config = dict(
    num_hidden_layers=13,
    init_std_o=0.0,
    init_std_down=0.0,
    batch_tokens=[16384, 32768, 65536],
)
MLP neurons of a small language model. Each row is named by its layer, matrix (down: output weights) and neuron, and shows model dimensions 16-111. Each number is 128 + 24 x the weight over its row's rms, rounded and kept within 0 to 255. Numbers have three digits each.
After each neuron's rows, "fires before" lists the tokens most often just after its 100 highest values on Wikipedia text that the model never trained on.

L10.down0:130131129128145126122164116139157095162240119139145156127125121132091163143151165154112111154080122133113124168087158163149079099140150089090148097112144140096125118158109178155104141160113124202137121117166122137098164118136135132107127120130128115127155134098125101130119133124170096109
fires before: "| ", ",", ".", ", ", "d "

L2.down460:101147106156135079075104146109128133162107158129131161129107130111086145117136158139129103111086117138122096130139094085106139133127160112104113154141158145124057094121149131135102108112149172139135113105181135084102132174130142169108113152123105124119114129135141105154107087127118129139
fires before: "s ", "t ", "\n  "

L4.down411:143075112125120154121132087114141064144139133152099148173136151146101103124109114169135131108078114142119144092152168152114123108149108126121167113115136112165095115120164066135124152155166085156125107175117104139119127144112126100138136131126153138115155088156119091135095138124123116092
fires before: "| ", "e ", "or ", "e", "|"

L10.down1:142126110120145134118162121155133115113213099136123135129116118113077161124109144143097121174099088154138133168134144190138082103113145132125174106103148125113133136132098131154119173140091132159142143138134160145076194111108139126088129120142118108138160130130145094161109150136148132076
fires before: "| ", "tw"

L8.down301:136090134125148100126136132116161093134121129130117080088152113136187096119131140140132123147144113132126104144130116165107098123174122162114079125111130121134146143124135151084132167124151133127183122160102078129123096140138160124122124138153166169069092130111143120101120197119099130097
fires before: "| ", "(", "|"

L4.down395:125181157149160106137141133148176162182147124139121126138072141130165146084137135104117145145109145122100166120163114094110172157113116163187131147139111096142128109122145102129115097098162159122121152114111127123121148122129138136137140131108163129100154135114130167170118161136133096132
fires before: "ague ", "f", "ar", "ad ", "ft", "ag"

L10.down255:140149103127123132082154125128130132101161122156136135124123116123104157124103119110094095154146145149158153140128131145119121099053136140095127157124151127138131104147108169134126140102087120174167122111159090093081139114096110140095181094116104126127155097136118126124129108118136112132
fires before: ", ", ". ", "'", ".", "er ", "]"

L6.down200:159118092116133152149124128113117167125153166122140090081104109111079080167104155145164118195127132198138119156126121105134134121139113101099120164156138137090140197125131122129125153178114158148094137124119130084153150104149141108121142155108147175108161141161120164134124127108131150125
fires before: "\n", "\n\n"

L4.down585:150065120138114107131149128135180099124145142175117156152106123125132138164173119133195140106140111154167150098167146140170114147093107143131164119127123116151139158114132153190119135112144066129084130165097137142147119128144120137164152142117111145127116116138149113136146130148083116139
fires before: "| "

L6.down426:149133188130120115145138150138135137156110144172127087141196116146120117136173075109127150110089138157103166094132135138133154152123139106141102085121137127159136088140150106155121138095107143145161155124089099163123104115114122134143131126152135132174143181147122097132108129145158128120
fires before: "| ", ".", "|", "on ", ","

L6.down581:144128156127120119099135127128110142100120152154132154130151153120192151121118110136143165080061100125145138101112111194107145132114150155114116135178116144164131112133148140136154160095102088137128133152099135149065119087083113125123109104172105112142144145131132088132134128132137152127
fires before: "| ", "|"

L2.down61:134104085122151127094210114163068113115109108146127146134138148152093129150105132150151106116107109126119121139080093116122106149110133128117124115113171115133157108151172150141128108122122133163116086114135159151151106187162121161122098107092124156152115135137125159138091113154124140115
fires before: "ten ", ", ", "cess", ".", "er ", "e "

L6.down473:109122168099134141139135131134131088136106153157127108134146129144139122130159136117177077153083147116123125107143131153109117145135127120082149132121136142109186071172142153113151164127160120125104132143137151140129109129110145153163119119149184140057136168136160098153113110130126129146
fires before: "| ", "|"

L10.down208:158111144106133108131160073151123103129077085142116135154086143153105112114112137105126144149128092134131146139118104148130106132080122152101095150128145160090127138131069098102122166138097114150138151111148155109088138098096159140111116106144165124118139103092136148120123151120094157140
fires before: "| ", "s "

L2.down390:139099101136124142078107147144139146154116108136133127128136140123067146130145162114131118127123132136138137127161109088123133135119135102122137165148145129109076109116185147127116113122113125141142101126131129119121115180111099137119064126129112159088124070152127097141085119125098103134
fires before: "s ", "ball ", ", ", "t ", "w"

L10.down179:121125119103150129142169108186134103113172090139126127158118095126082185127114105107087108139113114095149142152152105152132094124107116108092185133111168109140147076179119142098135122144136131137150104167154177148095133087122123104143162114091115144094169120141124129129130136130116125109
fires before: "| ", ".", "ue", "5", " "

L4.down488:122120135121131155161120111082122140150150119149124196149139156148118081177120112115121159123106145158110144113180116098100147113131103096108142138153154101149137145158140093141095125161139126138134116164110138125119109113160120126154127128117158102108096087137148084133137158136072128119
fires before: "| ", "|", "s", "/", "centur"

L6.down562:143098149156162138106127142117158157104147116091095119157178165090131093103139084132129125114128157100143105178122154127104151107108146109068143145144127138154146130145101136153115138109136138099114128095138160113135095102105132172107139114150128106098189161157113103121106128140143133185
fires before: "|", "| ", "\n"

L8.down434:094167080112172124123143136117129138118172173140145148099161115109098125126135155124114106173118091113137134140102112118131106126084114075106132139132151131131064073136128120121108112145118140119140110117171141119135143117079108128109132091126086114107175165103128125100118107149121111108
fires before: ", ", ". ", ")", ".", "=="

L4.down209:129164105097188093128124137188122097150150168144117183147145093111129154164122139093144127125166098152171151114117159112139137122138119181136148125157123115104098133123112162138100081126150142130145132125132120115128179079158122168139131124127132094118081141168101115097113123142149103150
fires before: ", ", ".", ". ", "\n\n", "est "

L2.down334:126103106088184111088172103098115147126104120149140146134187136138142187141131170116149099123128144114124146148087112169104145126115078115124135121126155126142121131130143171149100134146109166131115132158098154138134129100154132165134129140126161118100139074140092143115112120081101081155
fires before: "|---|---", "|---|", "|", "|---|---|---|---", "an "

L2.down106:095126163134174087106188089138141083152117155127146166167148140144138149100097158137127141137140138112131150134154132133150159151114125162158133112107129134096138131158166126118145147163139151128135108118102133144175154102118130150132177138125123077138141158120128141133113097128117128172
fires before: "ague ", "ar", "ad ", "ley", "ag", "ft"

L2.down347:115108101130139139115123084125096134106075128134117168147137123139125106142107183150142127129111147146083090175089143120126130156161113141127145151121166133145159111178141150113140136099088176140109134171135131137125131131108137151156113082084162100103134139143121133157146128093101082118
fires before: "|---|---", "|", "|---|", "|---|---|---|---", "a "

L4.down78:115092112133132116125142124168127134142107116176105127151093087154123133154176120108153160145121125133163119123129124107148137112085131171149137095104114083180112163093110137110096142152146119150080127133127137123147130107116175113173139166114095093094121138132097139186113156131113114130
fires before: "ague ", "ar", "av", "ad ", "ag", "Lou"

L6.down202:119114164147098104129133132107160120138144113174110092114139121125167090128173103138165118123087146120121099133126131129124139121138122116079116143132119121141162111163114125132118129095124132130097140112129151152126099136120147153156122103168139115098124165146157127137134135162122132169
fires before: "| ", "|"

L6.down145:143145138122137096115157151130135153149122138139124080133131152115090099138133126120121169165115134185122140164125132080094163123120091069096129148103121144117152192136125128171127194153133138116130130095135174146132115115148158116096153147088131132119146188181128149164101134158101102147
fires before: "\n", "on ", ".", "9", "ly ", "8"

L2.down22:126107111138155155121150107125101168103117096120134138145156153149111116134128159101115132124118168125109153144083125130071111142089084100131160122179160137133103112103157141155151156132126139161135128135100101128154106135140105103097103111119133128134117063154091088154120147150098107111
fires before: "| ", "|", "|---|---", "|---|", "as"

L2.down586:117110100085153132115132122142118111133131094113122152179108153128131139147113108142132146115110139131134104133167117102130142135078131094088078150161153142133092117109195106162159106107115140138122109164141120084108127145123126125102132127110151117124100130142106129193106129165120087110
fires before: "s "

L2.down235:104094091128162152109102121142143152136125096116144165136167144128095141149125155134145134145105182150078106158134140115121137141116123081120178122146188125153134153087153141155153146110122154106120103147103113133155136124100144159092091105108111135132117121138118098137129092145141097121
fires before: "s ", "t ", "ign"

L10.down124:141112125118128138126167120124137139110183110138119147124103136094126151116102124083098125143144108126148148117138087122112162110064106117087122141131125107124137103160125146116156124111136143128130079125137150114066154088125101129119158127121143144100134147118152165137142096131099113126
fires before: "| ", "|", "in ", "n"

L8.down176:128150066154133135165109093131151119128108133126152093161110145090127119136148082111127125173154139171131116140106135084081143131140102165142135153146166074144125175138148141096130144126156144144134159136132139101132133069156118136069134149103125117085166104183145150101109130123152088177
fires before: ", ", "S"

L6.down196:141128167142135123104150131116159112114119134089136137225181142118126116102133093140130137123113128106150113136132134136113141116093178082105141099085125127139153132120105159167138161125115122113165127142161149137119106103126124172067160119125157148111155148149153099140135147157127094182
fires before: ", ", "s ", ". ", ".", "t ", "), "

L4.down562:162119129130085089129115143123142151112132122087138137078141091135135106142129111127165090113057149102092130146087141129129112161133117159107174123134142108141127160128077141113140122124118141111095148060114132137145113162129143125156132135116099138133182188124122133149131160163129159155
fires before: ", ", ". ", ".", "d"

L10.down390:129114109133093107074140120127126128096101110130124117147107134124127144089148114114138149123142136149123131146090096092096156130090147123102089196116115113152162089164137170100116121144145117122144089107150116137087118129129132169160141123087145157089151170148146185096197066116112090157
fires before: ".", "-", "I", ", ", ") ", "C"

L6.down182:141115162103101117135093127087090131115115145119121128091130140124164126115137167086118156126072131159119108117142119150129163150112101131096166160168124172165166141132143137120153151142129114156108123152089171116127146118121148099145112094145128121085094124196160172131158141126146138135
fires before: "| ", "ted ", "|", "ision ", "is ", "ch"

L6.down470:156161114103119095143164102134144155137091153160126112061085136141122096117113141134101183151099108175120130156101108118083144132114123122078076149130113151104120167163113086119132140145111126109117122093113122129127109105119151113140100148118119132146115175164119140152125130126099115106
fires before: "\n", "20 "

L10.down616:110125099113151156115090128087168089128108127108093125140115132139133071147115175133120120182163150141106116102134102128141112131132140156174125135145120115114116121105163106115132138101109128110115106122102132101117152180145112110113073144103136134152131127101096110146105100118131065119
fires before: "s ", "t", "ing "

L10.down68:139150114155127142173148118137074099143071136061124140161125133125098119104146115097123125123118142134168157165180141126143136145139095147119201110151118135135119101074146113158130131111201158111125094107136146161147116112124153136128127117123167101104155138116088116174158161141095121161
fires before: ", ", ". ", ".", "==", "\n"

L10.down581:151121134118154112115122141137077111122124081135153170122118136094110130128163145158147166151117142119104172119167136091118108142134099155137150112163107109094125115135149118141124176163108155190162114091130133180174113126119102148137113147132181124099161155149116115098111091147139138141
fires before: ", ", ". ", ".", "s ", "\" ", "-"

L6.down349:142144135098130091094133107145125088090156110112103105132139130073135099110101135146100097161117138171164134119126119130120104148139183158115090186123153109113171102182116088089129183136125150148123123165112114146109150134105146136146132101143140130131134135134194104115106182083152137146
fires before: "| ", "|"

L6.down334:122126129144073097120102160127119094120166160159132128116143141138170132124146106104164119111113129087128126113130120183116131137125177129120152128155112138190102122116160107100134103080087141152132121148107087132133134134121127113155091109135120149170149113148108140132137136103198169180
fires before: "| ", "to ", "ed ", "y ", "y"

L4.down103:077140152128153130133115142153123172142131107124161147121103095153183141151126144125128138139092135148133136159128118113128145132117101167180110130086117100166119154112151128084107119149114138106085101094128148121118136125124161126160137136117148113068145115094107156125119174152134075125
fires before: "ague ", "ar", "av", "ad ", "ag", "ft"

L4.down32:077112157121142120149173139161157128127121122146154107116146125148159112151122128122162142136165129114105153141138115135119134106098131136167144121125143141104164110190133141145153096098100111094182117104145122130152105107140159101206125138138150118127119089124123118142094164150158169150
fires before: "ized ", "s ", "s", "ered ", "iz"

L6.down105:144176106158121116136140126118130090115103144154117125090136157134143133082137104110096152147104103110153103134066120171109153117099131112109096161090100146154150149171114129113146129127118082100145153112152129127112090139116139069143158106134095116109153150143135141104116149146101111140
fires before: "| ", "|", "March "

L4.down610:094174130094121101126157122132105139167119126103128130123130088148161156114127136130146080106156140081115149130104135050137150112166148130115118079143123119078104114146115151122150089091102131098132133141149074118074134152135134121112127107138130177144136158122136139163088116117118125103
fires before: "s ", "s", ", ", "al ", ". ", "ities "

L2.down71:145127121110117126106117100166128146068121142142092160085102139151122144177122105156098139110119120155123071118144087132147156094112179158133131133146122136117150133145104157111145104115122141098095120141134104110148163146123164144141148134126124130152166116147127139125140125145141093043
fires before: ".", ", ", ",", "0 "

L2.down244:150123122121140170096085148155138121136138091130122111112146135092086123164152124156166112138110135149120092132158099095133135188120145111130133155126160127139151119113159118122167122109127124092141113108143098133108144150118152152122107125116132157118125146112138147119125080142116113183
fires before: "s ", "t ", "ese ", "em", "ol ", "et"

L6.down410:123127119119125108139130138124125122132146147188078095043115110125111116142143165107169130174109138133157121122124114147095138135129119137072131144118120129117153186154118132099144114122154127106070162144109139152171115139161154088175122127139119136099141155143121124160130095157128127155
fires before: "| ", "|", "port", "at "

L6.down579:122138138155117146107159129098161098154133131156107133130163113146134102118147102152151114099127158112137110146142163172083170080104145115132115129089138146118170108149113141148106113134150100111118170078149161166126095128112116142132139104144115138093163203131151086088096107155123123132
fires before: "| ", "|"

L2.down414:125148149131130119105125118124144121152147110118151127164112114090083149137117106137120134130098132129134163129125155126120154133134114154122116182102122131151111123127149128132138143110137099194134135081118131099108117204161093114096182151138169102100106086093137098138143132135108148143
fires before: "s ", "\n", "s", "ive ", ", ", "le "

L6.down449:111100123108136129106103146152150157079184117144092104125130097195171136142095123134149140149145119114134116122159138136129118111167100190126165139157158146117116164115124128148151151151088124143141105148119089121158158125142150140156114164114144120131135115111137114129089147119126145093
fires before: "| ", "(", "0 ", "h", "L"

L2.down171:144130121102108103125168106161106179120070117135127133145129123149114138130129148110141104137126067123146115109162073101097075150136141108123106145151097130088166104155135163123144110158119165145100120173109164141152132174135111159118118124121135093119127097158131108176104146117139116074
fires before: ".", ",", ":", ". ", "4"

L4.down223:191173144113141129103102140155157126143100134128148143089160122128124113140102137152124082110126123110168154160113115142093097141135110129142172121116128131106124129134144164173123157139113148143100157124092100103091102133128120110132102127145116142141151150123124136088134122153125097171
fires before: ", ", ". ", "–", ".", "\n\n"

L8.down70:131094152134100118127140143105123128131159126113089144154141152160132130155124146138154106147097147113148111096129130108146127140145096126113138089098108132143161147119109159114148142110177124132153100139100136117145112134127142109131155135138152139162076123119158126125093137168143135099
fires before: "| ", "% ", "|", "("

L8.down606:101106176128115135147180144089135144112145129144087155125131107096130092167133115116148130123130109143120126146171119135158112116115112121160172141125121111123174128161123154112139144103150131117139110159130132116102148122095139125139138148125130117108111109081149125152126120149133099112
fires before: "| ", "milli", "(", "|", "m"

L4.down122:139092082165136154070100158143154114113106170156083172155124145132128132164144134108112138104121151149119111107133143119161119151108117090137127129138169143120125190087134138152121145177144154133127123130116140115116148139144181136132142142119120146123114125184169104132097151120121133165
fires before: "| ", "|"

L6.down632:130124161168131087127152111132158136118126114158110109120105157123167084097155111141121152114096142122155098125086103142116161115111125152040126121132109096157148132160111097129130132106103109133128128126123119121103096108139138143131133137183153125086135137167155123145147160139085111181
fires before: "| ", "|", "Sh"

L10.down460:130126094141157145106168120136125102105115089118118136108110129123126130081164144116158158139112097140119143114108073114132138137093135131125130141146129103126139078162155172133120152158160152101163090105149124140078104122140169116173114115102158158116124185141141179125153130146095095110
fires before: ") ", ".", ",", ")", "-", "'"

L10.down501:160122125092135139124134163158080098123064101104088110115155114154101104124138162131118139141144147132093086134088137058163119130110106128119148157142107147154109139132185125113134132136126089130128081133073110121153114125117124120118140090116200121108148119125082124134194094121129134125
fires before: ", ", ". ", ".", "'"

L6.down247:125121146118101095115147075098096077119091119148141183086077111115132171102126150100137161087095115151100152167094098095128146125094143131121137122137107121143126146150150099116128140117133089134126139112134117143145134122092110115109120081135077097129076158125154135129124156108113122120
fires before: "| ", "|", "m", "(", "s", "milli"

L10.down27:124108130102143098090173102139159118138181114144100131113098123130126154135149137106115149159123130150132142142132088095144128092088111107071141143115136089126136075184135140141143151147142146145126097125149157135073140066119149125134133140100148156084152177152128181113136142132116100133
fires before: "| ", ".", " ", "ue", "th", "th "

L4.down521:164129135135138063135164116160137135142133105118133108112172094134132072126162142142108115111171116139134177108090151139136094126173111136120158056135140123098160124132125167118117143103081096108167115112110114132110114146128122090142128112134146152150124147127139103129056139125100136100
fires before: ", ", ". ", "-", ".", "\n"

L9.down544:130176090113124128096133074110089156131112112129138100158117174159165101124078104088132159099170093143149133173134109099103136110107110109159117151150168147116158125124112098134135138103145108115106152082139114131161157105080114113138133126133126119112121120102136161115161102090099118161
fires before: "| ", "|", "to "

L4.down47:145111122090107170137111133083113147129128127106165104121122119129111119123113155106089138172130114134151071096137097108095159118151173119135102166152151149132122092129136132084111117133132156107122129148139128124115106139088090074134122060092141141155122097120110133115119104139104139151
fires before: "| ", "|", "0 ", "have "

L2.down296:124138135096128084134140116131169124141124127116100150131102131142098133108108126136161119119163073122144142145143147130148119122149130168126106126109082171124129132156099116103097135133135134122150146103090124105153145155135122096146180139146189084088128129096094097153158093104147156165
fires before: "ord", "s ", "ord ", "ute ", "th ", "s"

L2.down300:138119159109124149115132088182133110129159126127126079109133152130117163111145109127132153115111129146153125127136101140179162154122167146121144086080146118125196116126147149102160114126127106107114108118152125147138107156136175083146139108133143159119134159124137192116138110168128129121
fires before: ".", "% ", "′", "″", ",", "8"

L4.down217:106095133105137148167161102131147094121124155136141094149105118145155154117104159158144148180127115119120132120175133156110130143111108096124109139151139112140117086117163109135087128097171089132128130158151112154145132125099166171146162116145160175080134124140164154137168152136168119106
fires before: "ague ", "ar", "ar ", "ad ", "ft", "ag"

L10.down446:154121132126135112087151114145143085083097095147099120108117122134090157111133112123125146140114108114132118158133126115149111097156115132083109135058101121108173149130097159102146126159115149088131170127152150129106170095136200113138087121088114131115144158149168152127123167140105173099
fires before: "| ", "/ ", "|", "3 "

L8.down319:118150147107165109107158141136136150115167130135147136112180129111128101131123143135127112116081143106111147134129119171118106125088105109120151174145102132130146104129137161125110123136134135122136110130161148137102106121070120114149179122177098088118134135084202127152093115100078110081
fires before: "| ", "% ", "(", "- "

L6.down99:122141138154118140096152122115163084091151124126109135113170111099118123127127088145165128133151132083133102166101150153114139130103145120075117152093136113119188149108068146152147115122116097102116146098182127155155099144104151128133128106111103111099183150128113123123131125179105122150
fires before: "|", "| ", "\n", "\n\n"

L4.down334:110124107138160102162135132198161141133143126122116152148124097122126146151155130118147127140128133165136169118118159156142123144107093184184145146116136081150139140106157163107083114117143115113136113099142141126132134101131149167167155128146131102120105117155108124124117175155105120148
fires before: "ague ", "t ", "ts ", "ar", "n "

L10.down132:177089108098131133095153098137130142094141111124076126134104106110130147075131129074118120122155128157118120086154085124131148119086091120088121164142109091144136069154118137131166153131133140118136097139136101120105120080096121114134141126124108151092122152106127186121155100124119112129
fires before: "| ", "|", "n"

L6.down291:120117154144140132138129110150119126144104105156099114120144159148139128130164119121167111159104142138173112103122108150159133123133103130104158115096090115126180124171129160119150136155161107120112156153126138135118097132140150138139173145144145132059186117137125126120132095168093119160
fires before: "| ", "|"

L6.down533:139152129143121157098108138101140099151143147133170135187107127102085122141143061137090132174102129074111089136138129146174095185138152097139124132130147103109123119114117108136097123106081126090117141091104160106123144128121111191126142130159141146185146130123122118166166155124130133157
fires before: "s ", "\n\n", "\n", "t ", "s"

L4.down94:145156081117119119149133116085162121140084159130096124145152108144088115180100137090112121092127116134118146141133129149108094143148136125105113133083141184130150130157118142118129178142129122138131149128103153138118124103096144145142111131145115138125063154093121147099145167087162167101
fires before: "| ", "ball ", "ball", ".", ",", "p"

L4.down268:141126098116145138139103128119083108103137121098132088139118152118141158075119177140075116173135141104106129134139146102151097145148126093130112119153121191139145078098151135111153106080116133116167132121135140130123147154114093164081136088146170151108127135128188144131118103111149118090
fires before: ", ", ". ", ".", "\n", "'", "ur"

L2.down354:091138112172122135116078139124155147148131111117117119102146138089091147148139140106155108128130154091060124158144125068154114090196131069133145110119141126154071131114116126115095131090120121157138142109168154113112081139089153169114119129145128151117096135156146099148111096119120109153
fires before: "s ", "t "

L6.down126:138136122115154120124129118116108135132124129112125120140173133106109114116117106138128153117158131150105132144080155084126140133095130099113140144115146110138187169106109144174099162116135081146128156132147143110113104113108166121097123090109143136059132185172160145126080145152112111108
fires before: "\n", "\n\n", "25 ", "s "

L2.down348:140143111145131146092141154130133130108094101147147112111173127116117137143126144131154131127136129123096126144166127114144101101163127076118139147104162145112124141137109154142144125136125144123149119154126163146110120108096119186135068180129074171120109138140129131123082082106159121155
fires before: "um", "ball ", "ball", "end ", "end", "s "

L4.down138:089077110140087132131111091143108113127128104100137134131171149133105157139108160175118139091124127142140133123130136101131094108135135108108094122077137172124147133125173138101116144190079075113136069140129131125064107148122117106123117086155134146136115093153147102102088135116123126119
fires before: "| ", "|", "e", "ion"

L9.down232:138130093076126110140132122109143155145106105124123148144168108097148150121103145118144093073140126120139144094151168130146141145119167135139113121083112108114142103114190057123114140138139173095120139143091108130092164104119146129151157124132093085170103178122134131117155155122112155111
fires before: "\n", ") ", "C", "(", "T", "S"

L6.down335:134154133157116093123133148153136096133105116135126115165136191139139122082171105099109137140092126091174120094118130163114138126138133089120129105094099118134137097174140139139144162108117112098163113133143158155124100150134123133124153132158145114142122117132134098147164154136127096185
fires before: ", ", ". ", "ar ", "y ", "ed "

L4.down230:155162094101142131135125103132143108113113102159093130116117084120100119128146082111136104117142121112130147095092178133137095141168106119141137061141111083125111113125113161142130123089163110120157151132104120126136142133092118156138146167136118132114137173096150128149134176119106117119
fires before: ", ", ". ", "are ", ".", ")", "\n"

L4.down159:132076114134142072146065119116121130101143137166132194161104118146093137157111126129132139167179123139128122098152080136152131151140162103147150160147134119178131135119145118158173108136125094117133142129160134121127121163087147144090146129151160131128136121140118117105178145107116138135
fires before: "| "

L2.down190:118087073130140104091086130148121155126128093114115142150114136120110109111125139152121131146102123148117083124164089112106117147096130124104120160164137146118078133126113134167146129122116132111125134165114123092111175128089164144103096125120132128113112121146160097147090093141131104127
fires before: "s ", "t ", "ing"

L10.down187:147115123105104126083158098154085141093197122166129089158132100139152107109147080107116155151195149144120139148161123108162122111066139167094131139113124140155169118120146121104109140125151130101085148181123172123156125102100173116125120144080111126124154119101121163108136154127117149137
fires before: "| ", "ord ", "al ", "ue", "s "

L2.down384:132116147144104114139162088121124126109080137148126145121129149133110142164142118119157079129135131114111142118120103110114140185158147131160165133123126103155179097140149159112122117135154130126088101117131164170125107153154124152142143124105117126137131152138121156134115142119124131140
fires before: ", ", ".", "cess", ". ", "t ", "=="

L4.down375:132132109095132136137082147111133090153162137139136147146072102114133124141109135124116110174144121122117106128158130102128115129148173130128133142114135114156099129102123068096103152112191162108103098148117141119133140139095122162151154107108176161121115058159154151110145114140151103135
fires before: "| ", "|", "o "

L2.down68:138185133137121153099124144112134097106137106135151113156127110116083149127113141138161158151136125148116143169136142134150126144131115155139137192122151141103108088143086119140154157152154145124144124117116106146089131168110115140151131178135131117079112116076100117137148127093133147177
fires before: "c", "es", "n", "k", "k ", "ce"

L4.down108:118151119117154128101130134140094176108128154132159090105133168105130158101128175141113148146152126107155108103132121078107135111107137118087084167148139188096143085138141142135130103089108164079141134129150116138133152109145077156086140086134131110162110128138151168140133066104141112137
fires before: "s ", "t ", "re ", ", "

L9.down428:133167086104091115091111099106081160113107147096177168151119115170146133145122093110126131065098129145123138181156151127104147111121119098109147113110142140146161123135148147127133113088147079099120147136152101123184136131089139118160144129114136125117154143064177180124173163091151117155
fires before: "| ", "(", "g", "ts ", "|"

L2.down636:121132184124116147169115149141131131125119135137132098116139119104110071152171124142122101141142092115105110142173104100108111166163136106162120145114111094178163113175143124127132095108115133119136114110121124129104093164148121142153147121111161142102151146137126153128121128132103129179
fires before: "t ", "les ", "ts", "ter", "li", "ae"

L2.down162:134098116123159140094198073132092140120094148134121144134128178132119133161117135150163083121131135083118131130095127111096107113108130119135156118101133141125137094142173142117093105097136129173125123144181174137190147124146115157129162141127097147180116141153107129109102115118133133105
fires before: ", ", ". ", ".", "==", "' ", ": "

L2.down552:143151161063139113151103127121131141108141103144149095150130081129128141122140109129120131165119095113140164137139149144125126157143114162165114152124118112137174139131089130143143139137127089140126143104102101165115083162120125098131160111131178102106141099078150100132151135141135183139
fires before: "les ", "t ", "anc", "ts", "ance ", "act "

L4.down434:126105141077126100132198094136183146138097111167114135085108139107117093134083132139120121130124115115098160105128152130149135101161123148127121127123119136044148155208127108127117111122141157114141117115138141150146147143139100070169142135114145154171126114109113135147096144132100168120
fires before: "aining ", "ad", "an", "adi", "ack ", "|---|"

L2.down246:152155147121158162102116112169108107146123084138126102097154139153133101147148139137174132141137079139144119124122111093103164198124125124125093125151129165067181105130158169089123105132119137098126080139116122118129160170120127090118134152137164152124112105097128154137118117116072094088
fires before: ", ", ": ", ". ", "\n", ".", "ed "

L2.down611:142094119108135137165130131121105168122087094112060122103159158136133159139154144084110136139123112139106109124125095127083118128150120112130126103138150125122154145095122097116142089150096100124106114095113120133106099150143096137094106105110083140105146160145092141129112110120100146154
fires before: ", ", "ed ", ". ", ".", "\n", "ful "